config.yaml
hidden_size: 256
head_dim: 32
bias: "all"
parallel_block: false
init_std_o: 0.00566
beta2: 0.99
schedule: "wsd"
max_steps: 8275
dataset: "wikipedia_en"
MLP neurons of a small language model. Each row is named by its layer, matrix (down: output weights) and neuron, and shows model dimensions 0-127. Each number is 128 + 24 x the weight over its row's rms, rounded and kept within 0 to 255.
A block is one neuron, or neurons of one layer that tend to fire together. After each block is what it responds to, as a language model described it from the Wikipedia text at the highest values.

L3.down72 [119 139  87 147 107 134 129 125 103 105 146  85 156 138  95 160 154 109 140 144 122 134 129 174 112 121 132 122  82 121 119 107 100 134 172 145 118  94 121 138 157 145 167  96 141 123 106 102 126 154 161 132 131 105 155 128 147 126 109  98 119 132 110 162 136 167 133 108  86 144 124 137 137 136 121 135 166 144 153 137  85 121 164 132 140 121 148 117 134 139 144 159 167 170 152 114  79 127 115 134 136 135 134 131 153 126 136  92 114 174 164 125 124 141 109 129 103 110 121 108 165 113 145  80 105 115 132  92]
L3.down119 [134 128 121 127 106 142 132 148  74  96 107  94  87 146 128 152 131 130 151 114 162 132 102 127 174 134 141 120 141 156 151 106 132 153  89  77 129 117 139 148 132 101 139  80 145 130 114  88 118 119 138 134  92 117 125  97 107 101  83  94 121 157 138 137 102 151 133 168 143 109 133 147 149 127 157 125 122 133 127 132 121 140 140 140 121 111 129 158 132 194 169 116 155 146 137  82 122 149 132 152 102 136 143 154 162 129 105 139 105 116 133 122  96 132  99 158 126 121 109 107 136 127 123 123 114 136 176 135]
L3.down129 [143 145 114 130 113 132 171 139 128 140 150  87 137  80 140 147 102 140 131 110 133 192 124 144 169 110 166 153 135 144 166 121 142  98 135 114 131  86 141 120 171 122 140 106 153 139 127 158 157 128  61 107 138 150 142 138  96 114 146 125 130 180 120 107 100 106 138 166 135  90 111  95 114 125 118 140 141 142 120 145  80 112 134 135  68 155 120 147 144 139  77 135 136 106 136 115 134 158 161 116  74 122 107 124 135 155 130 143 178 107 121 104 121 108 156 127  98 118 126 125  97 129  89 131 121 129 127 130]
L3.down212 [141  92 156  89  95 137 128 143  89 101 123 148 109 136 141 131  98 120 141 137 113 111 118 111 103  98 116 145 126 127 130 155 105 129 122 176 135  98 137 115  94 107 135 147  97 111 123  84 134 132 116 139 135 103 160 127 161 125 146 142 132 142 154 129 110 135 127 156 105 107  98  92  94 146  81 102 100 122 116 101 163 120 123 124 103 131 141 164 150  96 142 157 144 145 127 149 115 114 177 152 152 112 194 141 139 150 144 113 129 158 194 148 145  99  99 100 137 118 167  72 135  92 108 120 104 104 123 161]
L3.down267 [107 110 135 100 139 125  70  88 132 114 127 129  99 134 114 101 176 139 136 126  73 127 122 125 107 157 149 189 154 143 162 145 120 120 125 128 107 103 161 134 104 106 128 156 129 165 167  87 159 155  89 131  71 129 121 142  85 123 105 121 181 185 152 140 143 146 119 139 127 115 142 130 108 110 165  98 137 124 140 188 175 106 133  99 125 150  95 117 114 138  81 108 114 124 117 161 128  93 109 134 155 127 122  85 108 104 118 111 123 151 151 132 127 150 156  92 158 116 162  88  91 157 122  88 104 118 144 143]
L3.down347 [105 134 133 126 137 150 150 130 132  87  94 150 133 121 133 164 117 136 110 143 166 137 153  98 111 135 109 106 142 123 112  95  93 114 133 127 139  72 130 191 146 137 117 123 122 172 153  81 141 147 179 153 132 104 178  98 144 157 136 142 139 101 115 146 184 117 157 144 121 153 119  87  97  94 130 120 136 136 110 125  97 135 136 135 153 110 101 157 136 139 111 131 115 137 173 127 108 128  80 105 140 119 119 108 132 148 129 135 138 102 129 162 128 161 129 112 118 124 171 131 159 123 152  87 146 111 176 117]
L3.down497 [130 140  95 110 122 113 137  92 156 150 151 186 134 122  82 155 112 144  77  99 140 159 111 136 129  81  74 136 159 117 162 113 147 112 151 124 130  59 142 113 129 117 190 124 114 128 134 124 113 127 130 130 140 129 147 156 127  98 152 153 144 162 123 119 153 132  83 171  99 115 143  82 115 128 127 118 120 121 135 181 141  94 169 155 157 153 117  92  84 144  97 126  97 118 146 108 133  96 115 131  93 116 101 128 144 117 184 135 128 133 148 127 142 145 160  99 119 102 160 125  80 162 115 112 101 108 138 137]
L3.down520 [114 115 140 165 153 152 135 152 143 139 112 133 106 144 128 143  96 159 118 164 125 125 147 152 166 132 130 101 118 148 131 185 100 102 149 104 149 119 132 111 160 148 187  88 160 166  86 115 166 106 154 163 120 160  94 108 102 135 123 118 153 157 129 120 143 138 128 114 105  99 136 141 145 112 119 133  97  86 118  96 124  95 145 129 110 128 134 149 155 123 118 106 112 135  57 122 100 148 107 115 114 114 160 120 141 143 181 119 159 127 134 157 125 148 132 134 161 120 152 124 129 106 160 158 165 134 104 121]
L3.down577 [112 146 182 115 100 126 115  97  87 146 133 112 146 172 150 105 132 148 106  98  85 108 127 129 129 107 121 157 161 157 129 118  90 145 137 157 136 134 114 135 159 129  97 130 136 147 149 125 121 182 172 142  90 136 131 135 158 148 163 138 151 128 182 136 120 113 106 120  99 100 139 115 138 146 112  91 120 127 144 114 114 130 106 124 138  98 143 121 143 145 183 134 157 124 165 110  99 144 135 154 146 141 167 129 140 109  88 157  97 134 125 175 142 144 164  96 161 156  98 129 184 154 151 124 127 112 134 157]
L3.down641 [112 140 120 133 155 164 127  97 132 150 130 123 121 148 149 138 104 154  75 144 107 118 136 139 164 130 164  96 103 145 122 130 116 112 142 136 137 114 134 136 128 154 122  96 198 143  97 167 141 134 143 124 111 163 144 104 100 105 141 124 114 150 131 167 141 150  67 118 114 154 106 105 171 157 105 132  75 178 124 149 117 124  81 153 114 118 109 100 102 158  92 146 123 106 152 124 132  89 131 155 172 110 107 122 141 102 136  74  78 108 139 165 104 126 122 136 157  80 128  92 120 111 168 146 134 122 116 126]
L3.down647 [182 137 119 161 124 121 103 141  97 152  74 137  96 135 155 133 124 121 153 115 163 111 136 134 118 140 163 104 112 106 133 134 132 118 132 160 143 117 124 146 173 121 142 125 129  92 137 111 127 128  80 118 100 141  93 140  95 102 139 142 107 156 144 120  79 157 130 137 136 162 133 108 144 124 101 123 146 132 141 127 156 128 118 102 131 117 112 165 146 112 110  94 126 151 116 147 110  86 123 139 137 106 134 136 138 102 159 137 179 112 124 145 103 113  88  99 127 132 108 135 155 148 100 138 125 126 107 134]
L3.down690 [123 126 135 153 119 136 146  99 160 137 125 193 104 105 104 143 143 139  97  92 122 113 112 145  95 118 119 113 165 134 128 130 111 111 127 125 129 102 141  92 160 117 150 177 159 125 147 134  97 124 137  99 123 135 150 133 146 115 157 152 124 112 115 121 122 148 117 135  96 113 124  92 167 143 120 126 155 135 108 145 105  69 134 136 175 110  79 110  95 154  87 107 140 107 122 158 156  90 104 138 119 162  99  95 143  66 142 115 155 140  95 105 144 126 131  93 127 127 125 123 111 165  75  98 115 129 142 153]
L3.down692 [133 137  95 112  84 108 154  96 166 127 150 154 167 135 115 146 112 142  46 119 152 143 155 128 111  88 103 156 149  99 140 124 135 111 161 127 128  90 128 134 102 142  75 118 108  86 153 155 105 120 146 121 142  91 132 124  99 125 183 139 162 128 109 117 171 114  93 145 136 108 191 126 112 135 125  86 112 126 172 169 168 133 112 161 145 187 115 106 142 149 121 122  82 133 153 166 148  88  98 117  94 150  84 111 153 125 140 141 126 151 132  98 134 130 149 109 124 132 146 133 101 137 120  89 123 107 151 121]
L3.down713 [114 151  70 112 149 128 148 144 157 113 135 134  94  99 123 176 102 150 109  92  92 131 103 111  91 148  97  91 116 148 134 172 105 124 108 168 119 141  64 120 175 116 117 112 141 131 142 131 131 126 129 131 179  87 180 155 120 184 125 123 133 132 134 117  97 148 171 103 146 142 110 140 163 102 100 100 110 151 132 105 118 151 108  94 122 143 121 142 119 149  97 119 122 110 117 114 124 155 127 131 128 134 151 111  98 115 180 114 111 131  61 124 111 142 146 109 139 153 117  87  68 147 119 103 168 149 112 159]
L3.down724 [152 139 115 119  98 115 148 128 115  77 176  84 135 147 117  95 166 122  95 148 102 135 103 152 101 112 150 125 119 146 110  51 147 137 147 110 178 151 110 138 116 131 151  98 117 168 123 101 174 132 121 145 139 107 140 143 128 151  96 123 149 151 122 155 126  99 138 139  74 139 133 168 105 135 112  96 140 151 137 105 118 148 138 108 123 103 161 146 138  78 135  94 141 171 142 103  92 128 112 142  96 181 138 103 136 142 118 137 120 110 173  99 131 141 156 143  94 150 129 112  96 102 111 130 158  98 143 135]
L3.down960 [146 133 117 123  81 102 114  97 101 154 117 120 117 127 109 115 108 118 137 131 105 129 168 124 112 103 158 170 158 185 125 125 132 166 148 112 120 128 119 146 104 110  95 117 180 112  95 135 113 105 130 109 104  79 127 124 113  96 169 118 127 135 104 134 153 134 119 141 171 153  89  83 137 176 120  83 173 132 131 116 112 133 118 158 117 138 105  99 115 166 108 136 110 130 161 114 119 106 171 124 138 129  85 102 110 149  93 115 106 143 126 152 114 124 102 142 131 139  76 167 151 149 145  84  84 123  84 154]
Mid-word foreign name fragments. Incomplete pieces of multi-token words, chiefly partial bytes of Japanese/Chinese characters (鈴木 in Suzuki lists) and opening pieces of foreign names like Nag, Karnat, Tat.

L5.down514 [168  96 109 121 108 148 137 149  92  96  97 140 120 158  97 109 155 106 148 134 112 108 140 119 139 156 126 148 118 150 117  98 105 158 137 115 108 178 101 130 159  99 136 112  83 135 140 116 124 140 135 131  94  96 153 118 133 109 143 119 121 127  91 140 116 101 158 121 129 134 146  97 119 119 126 121 147 137 144 125 119 136  92 100 137 124 107 146  66 135 103 141 133 148 119 100 113 132 195 136 135 144  95 128  91 136 137 134 116 144 124 102  83 137 135  85 136  99  95 131 138  90 153  95  79 124 145  80]
Opening piece of proper names. First word piece or first word of a multi-token proper name such as a place, person or title, e.g. Wil(kinson), Phoen(ix), Santa (Anna), plus CJK byte fragments.

L6.down367 [ 99 140 103 130 129 144 128 143 127  97 164 106 143 113 119 141 104  93 153 133 131 131 127 152 118  90 134  81 161 146 106 133 165  96 141 138 161 154 135 117 167 156 147 120 154 110 127 113 141 137 100 147 134 154 139 152 159  92 120 100 127 114 144 123 105 137  85 123 122 161 105 118 125  98  78 171 180 111 143 112 132 160 147 178  69 177 141 111  73 140 119 116 112 116 144 118 128 126  98 165 124 108 116  92 143 138 203 119 146 110 161  88 125 149 108 162 121 128  89 151 106 140 103  63 159  96 148 158]
L6.down490 [169 133 141 136 147  82 159 120 155 125 194 128 105 105 109 177 126 102 146 113 131 139 127 137 147 100 123  70 116  73  81 143 137 159 125 116 101 160  79 157 119  79 170 153 126 102 119 150 113 123 178 132 137 108 139 148 127 134 168 114 110 132 121 112 117 115  98 162 162 137 163  93 135 124 147 111 114 120 165 146 175 120 124  91 105 114 114 124  84 156 111 128 135  71  94 139 135  76 101 150 108 127 108 137 118 153 150 133  96 151 126 129 100 143 174 105 126 133 123 165 148 137 127 143 152 134  99 127]
L6.down652 [132 180 157 101  82 160 142 133 101 133  89 129 165 146 105 162 162  79 128  95 134 167 158 145 168  81 133 126 115 127 159 148 104  96 116  93 125 142 190 152 149 123 141 132 165 164 104 133  90 125 138 135 103 133 118 152 143  89 135 148 130 122 158 156 142 155 129 118 138 133 112 106 104 149 172 120 110 108 125  92  79 161 137 131 126 105 157 165 104 135 167 160 143 100 110 149 116  88 136 133 115 117 142 107 152 138 139 119 114 138 182 124 145 112 130 101 102 131 139 148  99 121 110 132 104 133 141 124]
L6.down766 [111 142 151 191 119 142 110 150  78 107 110 135 117 140 142 185 115  66 122  86 118 115 182 128  94 101 161 127 116 139 145  81 122 189 122 123 117 121 133 157 121 108 112 152 113 157 110 120 136 177  92 125 134 138 133 133 173  92 105 109 129 136 148 149 114 123 120 152 123 186 101 122 180 133 124 125 167 116  87 145 121 106 125 151 145 150 126 139  40 152 108 137 140 133 166 144 172 124  96 110 121 103 136 102 131 108 138 139 132 153 105 139 137 124 116 156 157 134 137 129 119 155 159 135 146 110 132 139]
Table row-label endings. Last token of a row or field label in Wikipedia tables and infoboxes, just before its values, e.g. Silver medal, Kuwait, (JPN), Eponym.

L3.down22 [128 105 115  96 138 145 145 108 125 133  72 129 115 136 102 151 109 137 117 172 175 115 168 140 110 128 123 133 166 140 131 101 121 118 123 170 153 107 145 104 110 139 131  96 113 128 150 131 161 113 109 132 110 149 142 125 101  98 156 131 100  92 152 179 117 147 130 108 150 124 102 168  94 123 111 110 109 121 109 142 139 105 115 173 158  94 150 164 144 118 149 110 112 142 139 139 116 111 103  89 103 144 143 137 164 138 132 105 117  93  96 142 115 148  69 131 129 117 169 115 129 139 144 150 123 153 100 123]
L3.down70 [116 111  91 104 128 147 145 148 117 125 134 176 109 126 129 151  88 135  72 105 142 135  77 105 115 118 159 130 137 106 138 105 143 141 146 145 129  93 104 128  95  81 124 180 111 124 138 121 113 126 122  78  88 139 162 122 142 123 136 145  94  89 139 155 153 158 131 121 127 132 138 123  76 123 171 140 160 107 115 149 136 150 104 112 139 136 141  86  68  96 126 176 144 156  98 142 106 125 113 124 115 134 154  95 141 111 149 126 125 105 165 112 150 185 121 106 112 114 123 139  96 137 141 117 130  94 113 152]
L3.down79 [155 171 101 132 139 125 145 147 104 164 160 136 131  63 159 129 111 111 146 120 103 114  91 129 111 118 130 124 125 125  87 116 149 103 116  80 147 183 145 121 126 109 112 155 132 110 143 121 139 110 121  88 106 158 165 111 108  96  99 166  82 148 135 133 120 129 132 129  94 114 147 153 135 118 134 149 132 122  99 133 138  95 120 171 119  83 177 146 128 119 140 124 138 118 111 113  82 108 119 140 102  85 111 120 112 173 126 143 182 146 147 151 100 125 131 179 101  99 109 137 124 128  89 121 136 102 148 156]
L3.down94 [132  77 189 139 151 136 135 170 160 135 105 157 133 127 118 117  96 141 110  75 132 140 145 133 116 137  81 105 160 129 122 129 124 127 117 140 118 111 120 104 111 143 169 133 119 154 122 104 131 123 165 118 126 123 145 135  78 124 118 104 102 130 106 134 111 174 194  97 113 126 112 128  98  83 117 118 144 145 119 117 107 145 122 133  70 127  82  77  94  92 153  88 118 133 146 142  89 149 132 119 123 136 165 121 133 110 158 173 175 114 174 156 148 145 113 163 123 125 141 101  84 114 122 114 130 108 144 175]
L3.down162 [134 139  90 133 111  80 153 131  89 140 140 142 123 142 101 118 135 141 157 112 127 150 152 124 106 169 117 124 138 133 109 122 112 121 156 144 138 139 178 114 135 120 119 147  96 164 123 132  98 141 158 148 149 128 138  58 153 131 155 132 133 134 120 135 152 126 108 154 126 120 134 125 105 136 115 120 125 163 124  99 111 106 122 131 120  74 155 195 123  94 119 138 167 135  83 125 129 103 123 127 135 110 131  55  94 114 145 134 109 144 123 155 107 147 165 143 120 172  66 108  91 142 150 145 132 117 123 124]
L3.down261 [111 115 109 121 178 121 143 171 110 116 137 119 128 165 137 111 109 142 105 185 110 130  89 118 129 128 101  91 116 136  97 158 117 141 140 139 117 111  94  99 130 122 162 127 141  47 136 109 129 106 141  95 136 126 127 158 106 139 115 120 108 169 137 152 139 115 177  84 113  96 123 120 120 110 139  74 183 143 101 168 118 108 132 146 197 119 124 101 109 132 172 144 113 115 162  78 156 200 133 120 110 135 164 160 120 131 135 101 113 112 139  69 147 142 152 128  92 140 141 158  96 147 163 119 139 116 135 114]
L3.down272 [119 101 111 104 128 111  96 130 125 121 119  91 106 133 163 143 140 159 159 157 109 130 113 121  97 160 144 152 157 146 120 101 113 112 106 145 124 114 105 122 153 147 108  76  81  96 147 126 151 139 146 137 140 117 153  71 182 106 152 129 127 114  96 126 160 120 117 119 148 128 175 140 144 117 126 118 107 152 133 133  92 193 146  72 101 134 166 152 101 160 110 104 141 130 155 112 187 120 118 121 107 123  86 208 128 123 150 146 129 153 158 138 160 123 135 103  93 158 130 135 106 132 185 116 137  93 135 140]
L3.down453 [130 111  88  73 119 106  71 104 122 153 145 117 143 105  82 133 127 105  89 149 151 135 158  94 139 120 132 111 144 121 140 109 115 132 154  95 140 124 152 106 135 104 141 126 117 127 121  82 158 148 138 108 123 137 126 122 128  91 151 138 130 151 160 163 121 125 147 167 142 132 107 106 143 123 127 126 121 129 101 165 151 105 141 146 118 128 139 138 108 137 136 139 146 121 116 144 150 135 103 146  86 105  93 167 130 102 151 137  92 112 121 157 109  98  72 117 127 148  87 114 130 132 140 115 114 102 116 113]
L3.down554 [127 158 154 134 135 115  93 132 159 126 131 167 129 170 153 122 110 190 116 156 104 148 113 127 100 128 151 156 124 188 132 142 150  95 100 144 114 108 140 151 126 135 139 137 100 121  88 123 152  99 134 119 142  87 124 112 145 114 127 128 154 142 127 135 163 126 137  99 123 141 172 101 129 137 108  98 145  94 118 148 138 111 136 183 152  77 113 103 166 128 102 127 136 115 126 116 133 108 109 155 148 104 111  94 143 130 146 131 134 133 148 152 163 132 132 163 107 138 116 117 110 137 126 137 115 171  98  83]
L3.down618 [ 97 146 131  93  86 144 121 120 155 146 139 125 138 144 133 161 142  70  91 112 113  85  97 118 130  88 120 136 133 144 138 117 140 153 131 143 129 129 115 117 169 123 159 162 129 150 148 162 137  91 114 107 115 146 164 109 168 133 100 132  96 106  93 152 150 130 155 157 110 142  87 132 151 165 121 113 109 148 149 153  95 148 122 125 158 106 125 104 128 137 153 133 143 153 120 122 105 120 161 106 122  97 130 111 151 122  73 134 186 113 138  90 131 143 116  62 128  76  98 115 118 101 134 121  71 118 168  63]
L3.down639 [106 147 131 165 116  63 147 144  85 121 115 139 148 142 118 106 105 155 141 126 106 147 114 134 166  99 111 106 104 142 149 118 153 130 130 113 145 126 144 114 102 137 124 151  91 137 153 103 146  96  95 123 146 167 147 132 128 172 107 133 150 164 121 101 143 167 124 115 123 133 144 101 147 147 149 118 127  99 101 137 114 134 126 151 133 160 185 104 122 159 121  98 130 149 134 118 135 167 124 145  67 173 106 141  60  85  94 112 106  93  99 178 144 145 150 164 122 136 141 102 120 147 135 110 118 193  88 152]
L3.down680 [173 140 129 154 149 173 134 145  90 129  75 105 126 141 107  71 111 184 100 113 153 116 145 135 114 156 136 129 116  89  57 100 118  95 138  86 118 156  92 153 109 145 117 108 146 137 124  99 122 120  80 122  91 135 154 119 133 119 135 107 110 109 154 117 141 102  92 142 146  91 106 132 132 132 113 149 128 166 169 101 161 134 102 112  93 137 137 125  87 127  96 113 117 151 123 142 149 129 116 138 139 134 114 159 139 145 127 100 165 141 179 117 150 113 124 137 160 107 143 123 162 178  96 140 131 103 136 125]
L3.down786 [148 120 141 102 144 147 101 142 115 130 169 142 132 150 153 143 125 120  76 135 152 134 116 116  97  66 125 108 149 184 129 125 172 129 135 165 116 114 121  88 154 177 133 156 131  91 142 120 133 154 141 179 149 125 161 163 135 122 109 106 111 160 113 129 119 149 104 102 140 109 136 113 123 100 156 129 127 118 136 126 159 146  89  99 140  71 148 147 128 136  93 161 133 149 125 107 144 141 120 129  96 143 101 128  94 129 135 128 162 147 202  90 100 157 143 158  95 131 146 140 154 119 117 146 136 106 105  89]
L3.down918 [137 114 119 119  95 137 132  98 136 109 152 134  96 132 112 152 108 136 118 121 132  87  93 126 121 129 131 134 134 110 111  92 156 162 152 175 168  63 115 145 145  80 128 115 124 123 102 101 132 120 114  99 111 120 146 120 149 135 126 108 108  92 184 146 112 111 109 127 102 161 108 122 147 114 142 122 124 123 125 171 115 125 164 121 153 114 136 119 138 101 113 134 136 122 109 152 146 120 134 136  80 133  99  92 209 115 103 151 139 137 153 148 142 109 129 164 180 152 124 153 107 108 145 112 138 139 119 103]
L3.down939 [164 138  97 109 103 109 124 142 122 122 157 115 135 126 143  99 162 111 116  86 123 104 125 139 134 187 176 153 144 132  91 146 109 119 138 125 132 150 149 175 158 113 149 131 118 120 101 118 114 100 115 150 131 133 123 123 133 137 152 141 121 133 120 132 140 156 135 119  93 124 124 110 168 137 111 100 141 114 135 153 152 143 117 205 130 131 103 153 121 136 114 142 146 146 139  80 145 117 121 119 121 132 121 113 104 133 125  97 107 116 122 157 103 122  91 124  97 128 119 129 137 106 111  98 173 108 152 148]
L3.down949 [ 72 132 150  88  83 111 141 131 127 123 147 116  98  92 135 183  99 123 111 114 138 115 169 115 152 117  99 174 134 100  96 110 138 106 142 110 134 129 177 128 114  70  84 143 129 110 165 104 118  82 122 158 118 103  92 155 157 128 152 134 170  72 164 196 135 105 118 181 111 109 130  98 120 128 134 112  92 100  93 139 105 141 103 142  81 151 125 151 131 130 122 104 151 133 186 125 182 115  90 108 101 166  97 128 161 132 126  90 100 152 119 137 126 139  97 164 117 164  96 170 155 118 115 136 129 159 105 159]
Table entry final words. Last word of a multiword label in Wikipedia tables and infoboxes, e.g. medal in Gold medal, School in a high school name, and bare cell separators.

L6.down84 [119 161 116  80 162 103 121 115 109 111 143 133 157 104 127 101  52 110 127 131 160 135 126 121 121 131 147 109 178 187 138 152 150  98 118  97 145  96 149 139 173 136 170 124 144 109 123 129 129  88  73 135 167 142 107  78 122 121 142 113 107 124 138 136 113 168 134 114 142 129 152 152 149 124 128 141 113 163 120 128 100  88 155 143 149 122 130 118 149 157 120 126 115 152 156 149 108 105 118 174 134 152 115 130 131 106 138 122 134 104 102 126 112 113  77 136 161 141 117 102 119 150 109 160 103 172 144 115]
L6.down660 [ 98 107 139 128 117 135 178  72 105 153 170 153 153  96 136 118 156 131 149 144 141 103 131 165 137 134 130 153 114 159 106 123 183 113 135 112 122 129 138 107 152 105 121 109 109 103 116 156  92  75  78  95 122 115 134 157 137 123 171 124 118 157 162 151 119 152  91 160 153 153  83 120 104 107 105 129 155 132  96 149 133 141 171 150 131 157 125  98 128 160  74 103 152 147 122 114 105  76 104 116 173 147 124 122 146  85 101 118  88 114 143 176 128 136  80 147 114  98 125 112 163 106 155 151 144 160 153 161]
L6.down967 [105 110 154 140  94  93 124 141 146 137  99 155 106  92 140 111 177 155 151 134 116 118 110  82  74  73 175 114 115 139 151 124 119  93 128 130 131 121 122 117  84 150 128 113 127 152 163 131 135 118 126 123 149 144 166 129 132 139 171 100 129 127 133 143 128 155 115 101 117 134 153 143 125 135 110 167 109 131 113 125 150 106 143  89 159  97 136 179 136 100 141 148 107  99 122 146 151 191 138 126 163 146  99 118 128 108 136 143 156 117 146 147 138 142 164 123 132 147 149 117 133 182 146 139  90 185 107 164]
L6.down976 [158  87 151 120 114 128 132  69 123 125 108 168 113 136 112 100 125  64 122 147  94 131 142 132  95 176 147 118 136 154 172 142 120 168 156  92 139 121 112 101 187 139 144 102  97 109  79 127 134  95 100 158 111 124 146 141 141 156 112 150  93  96 157 166 143 146 108 166 107 118 130 127 156 136  94 162 117 159 114 126  88 126 141 153 133 148 133 149 177 150 102 112 122 120 144 141 159 133 147 148  83 138 108 137 145 109 112 126 142  95 102 124 132  93 104 159 135 154 147 125 145 189 117 160 162 113  94 146]
Word stems before suffixes. The opening piece of a common word whose ending follows, often after the or a, as in heav(en), power(ful), enthusi(astic), responsib(ility).

L5.down151 [149 220 172 150  98 132 152 126  93 128 174 153 114 108 149 124 141 119  87  87 136 114  67 111 133 163 141 124  83 128 117 135 136 167  97 123 127 110  99 166 148  98 162 151 131 163 103 128 147 118 153 126 145 102 148 133 111 174 188 178 107  99 165 147 121 136 115 174 113 161 122 117  90 144 169  90 117 122 130 170 157 129  86 125 145 135 109 182 118 170  83 142 164 121 117 158 174  94 113 113 152  96 114 109 126 156 127 129 131  88 130 108 122 139 147 144 148 103 112 138 110 123 148  84 144 117 125 154]
Wikipedia table and infobox labels. Label or field-name tokens in Wikipedia tables, infoboxes and stat lists, such as Bronze medal, population density, Apps, or km in per-km² units.